Part of a small language model's weights: 103M tokens.
MLP neurons of a small language model. Each row is named by its layer, matrix (down: output weights) and neuron, and shows model dimensions 16-111. Each number is 128 + 32 x the weight over its row's rms, rounded and kept within 0 to 255. Numbers have three digits each. A neuron's up and down rows have the sign that makes its largest values positive.
A block is one neuron, or neurons of one layer that tend to fire together. After each block is what it responds to, as a language model described it from the Wikipedia text at the highest values.

L2.down2:127130133138149127069193095145126143156093171164162130148133199098143162152108111124103139133171083118154162134119160092181151117193144155160168156124123125050047086147099110063130154127142105136105108153125169079106086135182119184140150138201134137047115129110090149105163139117186113106
L2.down66:183118108142183153103114135128163163119156104123141141107117144111172149086084091081135114139068121138153140127092088167098175158139159148116143114101161135108127080113160126064154147145091117163116142058126195124152141104113137118148083141150125127103114103134128206141172149112192128110
L2.down113:193145152145151187112125187178146161085171182165124058117095107101097115095131127112142149131103112142157097119123111143182180163129108150115118138108087091128143214176140151129130120114074095154121106163039120112157162096117165095139136143113172107071125113113100091158133150155132125071
L2.down153:132057088123144170156141150141141172136146159128188150111164127121210146123082078095106143112197112154123162072133084161135163179102098169064136137085103151163125140130086156098196135118079098157113100135074139113130160127148131132120141125129166129107114122092157099117106120124133114138
L2.down319:126140088149122124128148116120127157138088158129131149136157153120126126112076137111157110107152140106163155060202142075142147163147195134132075157145140083187091143120110178111118125153108117145110136146113152098101153114223167107124117077097113144066070153115088071145131152105106150117
L2.down429:155143140138183111105124064151155104122133157170122081110072132083130135126128138155136145096114128121106122167133143115126164073147167105165197083148145139140138114162167103093139125113113151134150169157117127129161162072077148100152041121124140197114184144120158210161158170123178037118
L2.down462:101075124073168202155163130160114153140140142049120163100179146128112178105156063151139120161166118176159182098169115117163100178116163170131090131132153125174117095114162107119086139133104099186176140087207093128127155148118122133096106105111158152151195149122158128132158222102143173189
L2.down507:163117198119153123085129136185191109101096166156188117162165110149119097155102141165119103126139100054150121137093107092180144081090113185098091112091096114096097192123132085150162162184148173136159136078147117135128139147111222121148160112174139128159089127123125103150145173073116118193
Description: Mainly "same" right after "the" (the same year, the same course), plus number or quantity words after "a" or "the", such as two, first, series.

L5.down0:081149122218116136158164119101093118163109176155117197134175083114132119171137101107159132092128129124135138097138119141147073150109132055135123084116140098149178159152168140151135144050133141164215130115105153086135111121102150153101092067174128103102077115130176145144110124086135170110
L5.down136:145116123115117124073155180150156127102118117115120123083130167125080087150125174157099126127135115129134182140123059076111117155107145127147130087102049131118048130156074134175114172090209069076106121168122194151135112128165120127157134098169162093116123129108130139133154178089144101154
L5.down140:156181158151151089071125168122119090157094111125104117150119195098141156122145083125099106123114154106145170127163148105177106156119129143137160139097110242125068106127074120112149108070142136146129135180122084103124137119154101126112144088128136110171122084093102047140076130120128173159
L5.down264:123110117138081119207129063121055160110146132170141125084139156124115191080101048078110100162156135127106126125162127106142128137103154130121117162112139135128083154130065206106164135125147136145130103133164151155179196123229128151102143144136114145155122120151210085071115142055134157140
L5.down271:067109133165134180103135090099132136127121132128090135067071140077083090141091125154111148150096156138066095077123155118105112136166075092126121151123099141101138152135205102143124131151128156121163161146081165041151079089126171121107081136084111151103164185104144125125165116114142074138
L5.down330:161169132095128144095112156151143129090107132115121161112051136118168233137091092091128147147115146099180163104112146111108178097138188121167092144146089177123087118166082141134129114131126129109130124197092110140134109214111065089145133091106120133171096157123129150144112176084158161120
L5.down372:104145154126152194102156124141162160138073101112107150115095149163104128152103109131140095135102127141124150131106131110150146102139109148134158125099158123130095136110141176115112095145144089103111069111159116059129148127141135081210094136075136157132103066092118121181117157211131075148
L5.down426:132076154125079196145130150128113103103093113127088104126093132103084180145152126134081097129100178102123152155144122131180090115092081166127214117111167221127114156157091148094138114106114092090100080139190075127161134113185131079176142134054140153143151177168141135117104123186150063144
Description: Word-piece fragments of oddly split common words, above all "ring" (ring, bring, spring), plus "ed" in medical/media and "w" in want/wounds.

L5.down5:154194081179132145130126114152104150133203108130103134113058129137126176152155100109127137102164068184146122143090170102128143123155156136098123116216113146111090203142079160083135084120081140148093122132141151161109167132100125131093076177100136137125134100146154096104117164052145103146
L5.down80:128137126086121106118117109146095174126139201066110084166171013112152123142134172144116117121118141108127106084111128138115108152125140111150167108126150114152076117084158117146078122125162137108146135131139081105121142162042096163107154086111092110127092140119157111124146135103093087111
L5.down130:157088164088110098140074109193112197120094092147081118110122058135110167127123170159127150173177105129144132141137162122115157144114074107153179094149153129114102138132140162176074078102131142134135086159146099114118068129127164163141099092085093129050163175167088150148173092116120073071
L5.down155:162198126137135119085130108134087176149093215140155103176166156119141085130145163146084136088106103061124115156146103144107104169161141131135100121127067122158191134143089163112144069089111157135126116147126139155156186157111063142090141109146106068120126146121123174091086150114164128126
L5.down174:115141110098175131099147122081105134086170148113159102114079159140168152100090107127109147112179105195143162152135131129142145106170138117162109172120089170146123126096080133091120114130120112112141076181159104112089173137175125154175095132114140101122090064086120101159060143098178118118
L5.down280:174181095088169176142072101157074121153133109104113142097107103134107124107080178128136075118119085130111149155120128113076078096109092083186048139163071148161164080155107119118140127130132181136112148097117131134145090087141170128077148122090101120086098141146127156136170096056164190097
L5.down368:111148091100128104077096085101008126128119221090138139164127051170083121140151132127088127132153102133075102154114134162097161110101134124114199158141123138083133151139168092116065141150119169148091158123170163160127099110066098147126100128108107097123087102148110124127117161085137154102
L5.down411:165109169132162115122116111180088105154123165119109073221123071146155191147094114110127131100121121165140166177068135167114108097154146069133047127145105157118096138165038177101140124177086136082136125118165102151120116142059095127118111128123170148094076168125104107152151090046182130081
Description: The second newline of a blank line between paragraphs in Wikipedia articles, just before a new paragraph or a heading such as ==Career== or The.

L11.down373:160165167127143149121095121139187206127131086138084133173103150129145167153107154124115128122152093087141076195090141084097127140113114107096174082136202049166159117111138127110141077125100117213186151153092075170130166143129144123141092112088096141132141155132114081110207115108116126115
Description: Closing equals-sign markers of wiki headings (=, ==, ===, ====), such as ==Biography==, and line breaks ending a paragraph before a new section.

L2.down20:153175170094123105149123118082102091132101099115102044101105082114124081125167105133160132161086100178122148142162091188149141108153071099141156134141141123115144107170133130143156128146105133105081184146191167133117100148069112145138185137168136121202158148125108060074133131187172136141
L2.down30:136086091097132103096126114204020187165150105131140143128155069126136109105166112090153123100133116141121156153145121093166121104086083094146136139113106107085106084169114139101142142126155183143137137116168175190160129170085129121144136150168137158140133103090160077050132104117169165100
L2.down34:167170175072158115121180117128074151053101197120166121135046207116159112144084117167067086078164081106128111096110074163163126098083118124111090115105120076128112131126111145133153150125081118093119112110169109133046158088116133152129169108140149120125114143123143163154161098083147142109
L2.down62:152144172124177143135122142136115164113134187120123114093145241110126196132134179177139077088112165095150134118127132144107133166127118171056139104110139125149131120131101170085148167155126105120157144137133168117105160097064136111116105073142155078123146126121093081099172119028149185126
L2.down286:106144091130122053122099097102084079133129129121153109166128134091215094170154104148129126143137122146075142164166109157163136155097065117109134133122139131094146088124157155143138108095163110117153114108154117123102126121141189115098189055092120166093121089124148135082137151096102090115
L2.down293:108112204172144100122134121072161161157198200099137131117155154151078092121130102128042128140115144172195204109081115140120124140121119118154100184110089180181149148131084099076147139120145147158100112131189142135168099111156221103091124181073098117140143076173129073142112072090143106093
L2.down383:101176095087136141119141108115043116119128215128155137108158131136141174137144117123097132130191087085141116116182097122133108177138141141125166176148144179139112136086133141024136134143121134127152098153116164136128172138078129128126146174071155152090051059109177122112120118092137159115
L2.down541:191129145150116061076161143093068150151206115143174148121131141167137127121100051144149066154164148109117172081133145129151154125137093058151158159168114100151161124206130113079176080132098141115073101122158148123139111109152129083087172111140143178137127163123184095154122134144117056150
Description: Middle or final word pieces such as mmer in summer and commerce, ology in sociology, tern in international; also line-initial === subsection markers.

L2.down119:095137155149183158206160102141144164109095131114105121120156136096057125162112101140174145093142132123110135156094148147087148132166112158148151126066155115158109133131111139105113170095103170123150058120090099061164160134111112132130115134196099160126156119127186111107125123102106118113
L2.down179:091145087072141159128136139111107088107113153123169098130161144175065157107133143104123137071119073135104149124151112177159111107188126154095184101097127074142097103104074155148144148146086117169114065163033128066101133175133091160145105116122104123141130117105148127090143180120110114155
L2.down256:102148168149132189215143141120155117138115143100120112125126166102152121181136071146149119096092109100099125163168117172115109116166157166111116130099121134146103092111131184127147152092153122152152107110106154063132139154078093142154093101201100118125127107160181133102085148132101153152
L2.down416:112140125128171116147168115127132152133129125106113138183173174119087174159135130174143124085135145074149121126084100149053135102139155093164153098058197096104149152145127150105136173084092153100150092172103136067113086131138091156101054122176118130163151071122155124097087144132125100138
L2.down425:118155167171118069106093085086139066107121052193111098121149081107114088160120154213144146181171165105141174172163159126110144096088103159119202090090147159113100158148097108121126208128094115140149157112165128117155119116161122141113114185125060160125108117108160161110134165115163101093
L2.down498:126137145105112060121111208069135088117152121116148110089129083128121095108149119125177133097122121093106142148129199137089158109173095103070191127173121121139078165126116091109151171135175122116187131120112077125092079096054159140129130094094052173128116110098126118075092132127095187090
L2.down528:097157131140134153201117161133120086043120096169129128163165149190115093086171190136187170083130122138107122105114115166103112118124104157092134097112193081138105146103148130130180224135100128138091078127064076120085135112135135150099119132151109137145167086155151191158134135136145164133
L2.down630:110162134144127091098161166082172145121133112135169073108152081131153180107150134129152136114155128134118175099074144124159145162125162108147133111103039163081112092139005133093125167125127169082076098170116124106150142135148111086140206087150108133084106145105097100123184160091144140134
Description: Closing == or === after a Wikipedia section heading title, e.g. "===Eyes===", "==Early life==", plus some separators such as - and | in lists and tables.

L11.down369:095118167113159118095164072178167213129115082113161111147112104130118096160125063089085141154171113164142139110071131133136132088092126078100106120167086178100153201072132142195136096144136090163120129157203168118140071113093111123188157113120090122098145123142124163104109160133173159094
Description: Short interior pieces of ordinary words split into several tokens, such as ind-us-trial, uni-ver-se, an-n-ual, Provi-n-ce.

L11.down294:052098064093099096130116055089104157162155082101164144141140180142104170184094173150097112135105186118162128129096122142128085080123110123154183169175116116063126093135141077101115129169133128085146102130158108146162102136074108146135165153088065145084136174148135101123132106144116133102
Description: Opening equals-sign runs (=, ==, ===, ====) that begin a Wikipedia section or article title line after a newline, e.g. "=== Structure ===", "==Incident==".

L5.down167:074102091104105122117170110110123168100152112115170080080114161129085117192095172099130133064155142063140135100183073139185166119164137142081192160110108125090065143091167109142165137153132068050097093153117082149113144125171131113138149138157103123051130161070109157139173145172092082131
L5.down185:128147131142132157118190174114115115086109131140131044042060245127163133186132099079134108109131156108122136098148047121144129133126127122123153137143150181143084067151056135088161139127115087128115134171122149140095181163145117156128201135115152107134046133163108115121105130110144166148
L5.down275:075127086129155122174147111105186115100179153133139125155127123144139110096097135168128118154120094127131137099135116174130125138146131135141160147177116116097141142061171114067151118081050134109192121149137145105067135148161203093114104074162141109122134096109100154164098104125132224128
L5.down437:182132178096144115167133111164134114149165139124142135135047057190114120140123191105144123119124174098176112136115128144148137140159156124185129168119125160082085128138084139062159155144082158115121123139166101109140071163127091059141119143126123147065124142127124145112091129135154123115
L5.down493:148185148158150111124120123145184118094129117150047144146124131119133158139115089104105135135129145121180108183132114103114116128097119098104026123200092194119119078165065158057136091183133113075172100118092092139145123138134136112167139149106162102193108171085141168140050126154173186088
L5.down564:132163103145097137129093140140176098083092141098103108132045171116130156118109112133186146108135137101140095143170149097136115175075135158089119119162132113139105094183142118123137144104116151159153121048123107082127128122090101148105158124213158127174147163120158122169087129078108180108
L5.down570:142161104150129131129101143111082079089148097127134149093039213192111186134062078126168094150114136156128083146157105115161118150152109143048143130198095133121155109107077145136106093154115098152134123174108139166172166131143102145104161138091126123107118169086130124127121133038118156095
L5.down621:115124153107125139152072106136140077083180099156155086076097156112132165157118154093097087073136101092100120138142091115128132120188107112092113150155093218054067158116106136099140158125105130095090089121116122161118128147075086086113107164107167137126077171116118134125119128135150172111
Description: Mostly "born" right after an opening parenthesis following a person's name in biographies, as in "(born 1981"; weaker on scattered mid-word pieces like "son", "mo", "ain".

L11.down241:119138121172109125116105151107101050124118147099056168181166152153128115098103136159130177091162141100107098108106168127116152108129181156113093121175101093105149165073174230082127134146122087124151102127119085129083107136093130149177128104075079155116175069111105129137171149132146178154
Description: First token of a cell in pipe- or semicolon-delimited tables, like stat headers W or GF, numbers, +, —; also "not" after would/did.

L2.down45:120126173156119089151098103120109107136140160097164121150106115110088072202085150104141091161091140099123106168099106116119171145124104029142125143107155098118167114154129101145111144142224152069151213108173152122104133105113150113138102102097172108110122131139114107099116176167097184097
L2.down146:152178135122076129128146155149134119081075111152082181113145164166136118093179091098096120149130146172164120146170134109144123095113157166063135133159131130130089112139109149148112139121146118144102075130143167115152104147112192124086136100139122110158124124186135052149143127092201147139
L2.down246:159139114115168120145176099135136180098125125078181141128161178094137134164107152152103108109126123095138134137124091127108153123198116071129136144058137120136169083203130189121100110114147069094100164147119099058212152099202182097213171080120097141098106107054136131091160159154104126141
L2.down252:144083150161107094131116087050166130146174150085116134134220085139096139123127124123144136096099140081145125124080130145092110156100091117121165150112203153131166148136145066184109129124185153131125133144142118115159158152086149118131114135176127119141119135128149141118138093118118191132
L2.down320:140117171133133152110102113139154094122092175191120110120226137126139163075106133128087147054112159105110133135142155111093139113148151117152122128046100162109135103111048225125180111115153102047155121118110122084156118175107153201133139158123132161128119096112118123085107104147150201150
L2.down397:134132163159144143161138117093127101104126145093130138135080205126164152181105129121095115073088160084130077112154082122091128085154165083192149147134084137136163076255119208120120168102146121110128114178150094151143115150139148117142129130111096096100103140111112109126099110138164178102
L2.down431:135141122150092115067135111105139123102128104178151192196158154096105131082169088159135094096178124067142121146216127106112120099124114159116172089168140110121084123164161144161115143136078072121078131166163111143192176095140175118107140195074070142116112110079157101093129093125173141097
L2.down499:150124115156153114129112092162189107132133134106143143144094164131137141188124105116139122123093126100160114189120084093117183120179160081159120135059121112174156078206088192130093119109138119063079152140113155051220124095128130119194142081098097165127109095077138105093112153140148144155
Description: The pipe separator that follows a number in wiki tables, such as stats, election results and release lists, e.g. "7 |", "1973 |", "0 |".

L5.down90:125084139176151114112117112070140146114149082120147110090105139132068087115101108096131159133175112145101097157182098134132126138135083124094107151114131033155146189113130086215170140108185168098120145171109143103139142079134132130148105126105122164151135148132093097097153134094090162131
L5.down145:114164136145091112067114144138144126138193111155110095122114211087107173134178069110148117112107159125084126121155155126126174146111153147111113135151163127141086131179136163122105098139144101105146117148073118105088136149054108143100140162120126105153127095082089113179087116149120161151
L5.down205:118097116107106104147081175093133136092117131122111047127140125065124158083157130119139114105114082086107091163189145141130061128119144107057113112117187118071105136096202146165107094122130130105126130117122100137084138114071086146123204122102078111142123151054081158074120178070138122166
L5.down331:151141084118116122128164126133116153163128117105121127157160129145067118154146139144110153132117106117135120200119125123144107148150153148048213120155153141098146122138167111097131165114142131119133162108096091139139154080090107111125156056147123153098110149075139186127197119018125177090
L5.down448:117110082142113124118182143119117163143161167131118107107189078144080075149127141131099174047125112095104167157148163146130114167137095151122176127134134106130114181133182099069151191130162116155104159143056138134162126135114167119121109099149112108073147095162173120116163183088104148119
L5.down459:120187161118094075112078121150086110137152148103102139144142138125099103137147107100117116106131132101134098213142180066162120139160134166111159068155121083123153131171105130099128150142135169154111149138095142142164146088069100117154118061135098108112106135115084139069149124016152182095
L5.down545:147106072108079097101141150155153125122128093147123087086083189107149219083146111158193070170130109076169141149133144113118110120146125095125146094069172096097064155124174100175149129109111113135129164106082136117087142126127105146102123150180126166148125111037139111118096173114084145152
L5.down611:151078160097153094118129132123051157175134172148168076141182142085110107077135149177129114164067161124151163172133131150136070122184085044188126169077139139099157172159142088130109128131128142101124124125138095111160137134097110144127104148148092153130164086104135153135143166120065083148
Description: Past-tense "d" added to verb stems ending in e (close-d, complete-d, settle-d), and sentence-final periods ending a statement.

L2.down35:133130115122144171134076125176050167142103201100138097134178078091115122130140147130099128157139104097129078159117122158072135116096164149131146124126140121117128116115091165138115086108044128114196111138131124110088126118038064160138117091169143155106129112135147167128104117096130146100
L2.down260:132114127109159159137154168119186093138163160194138102120108178154122138141146161155117120078078145192093185089116099133167156103143153131126126127135095140154092133081130099098167105171176118093105109113130110097161148098115164130156106102075150128151115079126097071149084137125097115117
L2.down275:102153136155102092111148144131090093107136163141122137107062123115179143165152170129151133071112147089145110105111106121188146111153094059137121067184124102151129152106203121125153141165198170137075142115170139178115138117116179118138119160074136073113090156155133112138118139136142116131
L2.down385:119181092123140062128150134144153152115213206165164136116127131182143154097133172149087154083137094153137120098160065205148089110112129136160160126126078107144112159060172105066147093144104143201081111140117168172119169146104163126128114177100105131102111119175143123108086144101121156135
L2.down414:114122120144101171135112120174000115116109161132137098121150153119101088106142165106144113104104131075128112128126088152111101145142151130082184157106122094103150136109176097136165148129082138135136116108165102103126116107079125157072129153138135126166130097121144161123083117120121139098
L2.down415:145139137157083118103109126140058105084107145135117105095067091107104141161111114139157151116169133084122059148114133117111149156122071097093137117207121094091170116161192110116120157114157167049151151123216130181112108087075135145153121165108185093117091177153093119139153129085096166106
L2.down437:131181162167153111164128128102181140176232237132136149121143134188108080130126161160070149114122110152155144116132117240137105110125135122152121172138079117182131165097093115043107104104101148176127140127163174107150137130098183109101114180064097134157149111185121099099094157117134115131
L2.down593:119148133123155085153137151072242147122202187138141113145192055149134103130141163124087167124113123105141105122155145206163128115120121166140154108148119124119111173106110100049108087103149116173100128168079175109171121104118153122096145128102092146111143137154141111111095118151103083163
Description: Digits or hyphen bullets opening a new line after a break, like years, list numbers, "1." seeds; also mid-sentence counts like four, six, 12.

L11.down495:097134144176137143149156203190118136114140129109158179141137170135127161097129115140164082164151170081158124091130226133159125058102110201103153195147098167117137151089130116106160117141146086152107187168171110104072104124106085144130086115109114149165119122091153162129069160127142209132
Description: Day-of-month numbers right after a month name in American-style dates, e.g. May 12, January 4; also the closing = of article titles.

L2.down15:138137184111141146100134147117124081130070097096069100136157111179164140110112145170083118108098125106129161179106161201094173121102168189149123112103136119165118100087141107120125072083171107125111091080082118142097140143100144102121061085096152122148121137120097072100082117124138124162
L2.down21:090110065113143117140122175100044144124137133152092142122176147162086125081142135125195088141151074111173132137162168128157096120088182115087165121140143170137123125159123126162117139129151114178151160125109188161144129121144107158137061143106060176183131136080170140118104185078151117161
L2.down51:086102096118105076074133104128118090156128079091144091184166201117097042141087096123165115124149095132131177154119123158123129064117134178154201127167120082142096072141000178098135128187130145108148118088110148140102159098152130159146092088106123205130125133070098150123133146092129162121
L2.down285:102077122074144121117170098111203123154129099072139095153146160151061082082084166084116176138127089085098182164104162081148144135139084206101177090081101082192119150122143140181108129116122189132159151107181077151125117132107120118084081134166147112157132123098169133168135134181143169111
L2.down399:126111080147127106106143091144121148154146134117078145174129113158127132100132154158109152108102195127125089181096085133105127149169112153104123163156113148206119108055098105140086074150121202125164066127085151105143141172136114114162141155134155127133133154138090110154128162144122152144
L2.down421:087104139082132127117140140081175142155155091134179155119134081116163105101120132131224121136200111131131183150100117115196134147047170162154080132140165123112147118157033156162094059123127130136108110067109110116132121106157152149108106073130130145215107098170125169142078169140096107083
L2.down574:134179142167137066085104140132126085154107127131160148143111167093150126123136072155078122182116146140094162107117157148170135177193134126131153148126157130100114128181059119133061092146155117146103099128095133145115104116125130109120139153143115122155168113071110074131119214117113156160
L2.down576:137104145182154179117128162137149113149109144177145112075146177104106127082153055099143082158168130190104147159172098076099106171144140103180128179055109160128084116138126138111102153140118099133114178142086167136162066118135132088143108094112102092134109059119091111107101161150128127150
Description: The 19 opening a four-digit year, mainly in birth dates after a day and month (born 12 November 1991); also College, International, "of" in institution names and mid-word fragments.

L11.down238:128161099122125118123165112097127116150105045081178111228148160129125130152153154097089104147181109083137103161176127092140135108117173142145139105116127158109119135116186126148129143112101143123164137141100075116035095082201159115113109124078081145175058150168124132106131162068080155150
Description: First token of a new line or heading in structured Wikipedia text, mostly bullet dashes, leading spaces and first word pieces, such as "- Subcommittee", "Hibernian" lines in match results, "==Heats==".

L11.down228:094169132174150139120077087124110118160127168150072140158152083102086103111119141164090153191162168066158134127126173161171116119142183102122163154130181124171128167101077095137108156096179087152109155122118114112176115174092095134158151130129097122163112145129079143140175161014132154137
Description: Punctuation that joins two parts of a phrase (commas, dashes in ranges, hyphens, colons, opening quotes, slashes), as in 13–24, 100s/50s, goes "Y'all.

L5.down13:083124092130116097137152171157148082136171138115134094150091173139148069134141083104153149086164128219110093096075128098160128140126201097086121105138119147197179151093144116063095143124105140110147086153091102125066141144134136113138159147155137127151160072086134116153104123123093179109
L5.down61:114148147070127151157145153108108070108068180154128141105116253154138160117180116102117082102115122119121079079149082149101096173171114111107174129093172099142141069146109161085135131094078179129170181107138137162105144128089146146144167112161108081174099202115133088130139083092158100135
L5.down79:151117131140082117154068124086137114146098156127140112099093118148114083084113095142086065155166110150140175132127109116103170139138105122140097118071119102102162125201087171128121091112085177114101143140134083152208121122076124176147168128166057074188120135166155128098096165115118110139
L5.down141:120175098180127139112093128099042116124225140142127127179144184150176118127159140116150131162116081117110147145110150165158102126132147118124194080160124130089116164179172117126152123033077170181118180093118120177121135126115084180119122127112096128201159135145141195114087171109093204157
L5.down265:129119114149104161127131115138108124150130123195084152141139044151148097073106160095169117133093181140045103159136180127137117110113143162175159142105121085108113129102178147115114164106184194128115105094082120136130111123122119162160088117098137133142030139146152143087106121150172150144
L5.down325:142132098085174136104184140072076075152139172150139112165050152229070117122126129117186135143128093153072143138091069145118139105104161143082175127095119122103091155126155138095117126115168155156152103123138119146154099102144156121201122130115075178128112159138107108189158138141149113129
L5.down395:152149095185142101150099103154072123130163118121087136122127156128151118084157146100196103134130073171118097129110141141165135161182127124059119139130105126131141154145067119158139095127095135181112176118133173107160133120148124184135158116121107174213165149178158137061099161102085087165
L5.down476:125146104094146134106142151154099091112088135121097150121132115098097138142045131111147137178041138165137027140085118129119158126155143071148116091207108130097158039147040177112116072127100169089113127112138162124124111086140141093129101161106147150208114136084122173153142148130143119147
Description: Fires on "at" introducing a place or time after a date or name (in 1860 at, 1766 at Dreghorn), plus year digits and month names in dates.

L2.down26:082054126111108163115133133144103093109167185098135150124102128093088121091131066116124160138176166156128103092179110053107134184133132140119122146138142124094166129101172093114119195150101140099155125099125164141115131118116112119149131119110180156068123126099081077094167082109103078119
L2.down83:116099153078166133136154124124149104132127154158161116098097201121114164113130146070090134086171102129111157100121060160094136122161064096094151164097114046163101135138085139126156145173116068169099113136055145141116096164195143127123145167142123148155127136074198094152161154124142119156
L2.down107:098146105129157159134124122132172119165149145148100116117131195148130160135096133099073168086137089187165083160183102151096168122216091134086166191098081034171118175120103115118171179120137135130104115163044187125145103153138126154110128214134117116106114140108061070140135099139093137066
L2.down324:138183115152147145110132189142105115115119124177144096096069142142123163092127135091140153121153120161111077107139107122139130129116155167107151142150111129081060183077107119184120176138112135134109092133113158170117128140155148065094139160132162141072103097147099116185154133097172066117
L2.down346:099164127094131151112094084122168073101181156148105100142119126159122123145090110126112150144159082160148045172146166190120141111162185120140158083155178091138090176137080132119148115119144172157124086158109173129104124137095149166135098180081123172156115132141091130120094152106119166112
L2.down454:130133096098133142157185118112144148074140144121148125148093101132169106156135089099145138118124118094099142102175183108163103141072135095114130119068162083117156068128113092111132179159155118147128063076145137065102138149162095143132141154186077098181125157163149163115115108102103113147
L2.down531:158145053078045130204117073157077112150095141090109084141095087150109103107132098139150122113082123112096119144196110103113111119072112102136136093140116112176146110119166166135119113121093136153105148136139098185110119083113120086103142127088090158091085141135150102114106122107084173168
L2.down586:091135088084175174115122156060064090143140214163175131085144164159089130081148103117090128087136064152116136108204079150112129131157126138124182139096098076175099139101123132150131167123120121169102075169076154101101155124142118132158116163151152101116112099122087080098131166087074129136
Description: Colons and similar separators inside structured data, mostly in clock times and durations (23:00, 3:13) and after headings like "general election:", also dashes and years.

L5.down17:074131097197141154179148092131157170082155180093132142155160084131123144113081145124169119149088130068120149189139089124079080127174188095144144143133122129127078133148095123096139168173160125082113103135157119094185143162083154171067117100126095111126089100135108149119108128111142136140
L5.down327:138158159110165120089160197111255093096117149124108075126141092115091141150127111135099161132167125117175162133107081158076125140179128142101137094105094153202070105119095147137131135137149117089149085168111135112160134127134112115109117086106132139097120117153122110157127134177154081135
L5.down351:061117127141123139192132097102076161133110081133109176139126089107083105113145076113170117170107096095098131152140151135082159132081098100165165157124131097078144129193218109166096194108142172115162157086105122127194134094145152129110093154168122132114100097180124139126159127124114133161
L5.down359:104075109143121125106161125138147154092180149085150118079182043127134154143070105089099117126136146090129136096111101095120120101134091132185151167130155120086111151135196090174156192130210086122164082135104178088144097141124126112128098144098157205089168118129141123115129129119134133142
L5.down379:129194147163145115160097128169110096160123145194067143158147153114194135116094144125097167101110175160141083215142203143136131120117112103108132128140126094124109146094083127089068146133122168172176139136130113105113168173088118185140116096163111112165147092066165114146076121092145142122
L5.down396:137141128180120102133123126121145128116100147076155143124169109118106137148103166150105177117141176035119109146136162145063077137107151161123121123167085091095121109104176116096131167141145136146144061148105033133117073141077128129076114161163111189105110104158166136131080180074107126118
L5.down422:089138165143100123078145124131084159099143120143136120090051140114090123098118056057067100148138119137070074205137129095119150134115123138145135125118105123125118085203105156148113100130184194118121121111115143101172088089137151112127092086129092109139134109139149105121139131094123139116
L5.down479:141149160148129161194164140125116123136109145103110097150143084110073129145107109099128129127131149069112144191102124137081128129151146092144121121074148076170090083144131136161126158080159198105144080120081094088138147181142088137101084108168096110165115121179166164135087149138155113173
Description: Closing equals signs ending wiki section headings such as ==History==, ===Casting===, == See also ==, plus some table pipes and leading date or number digits.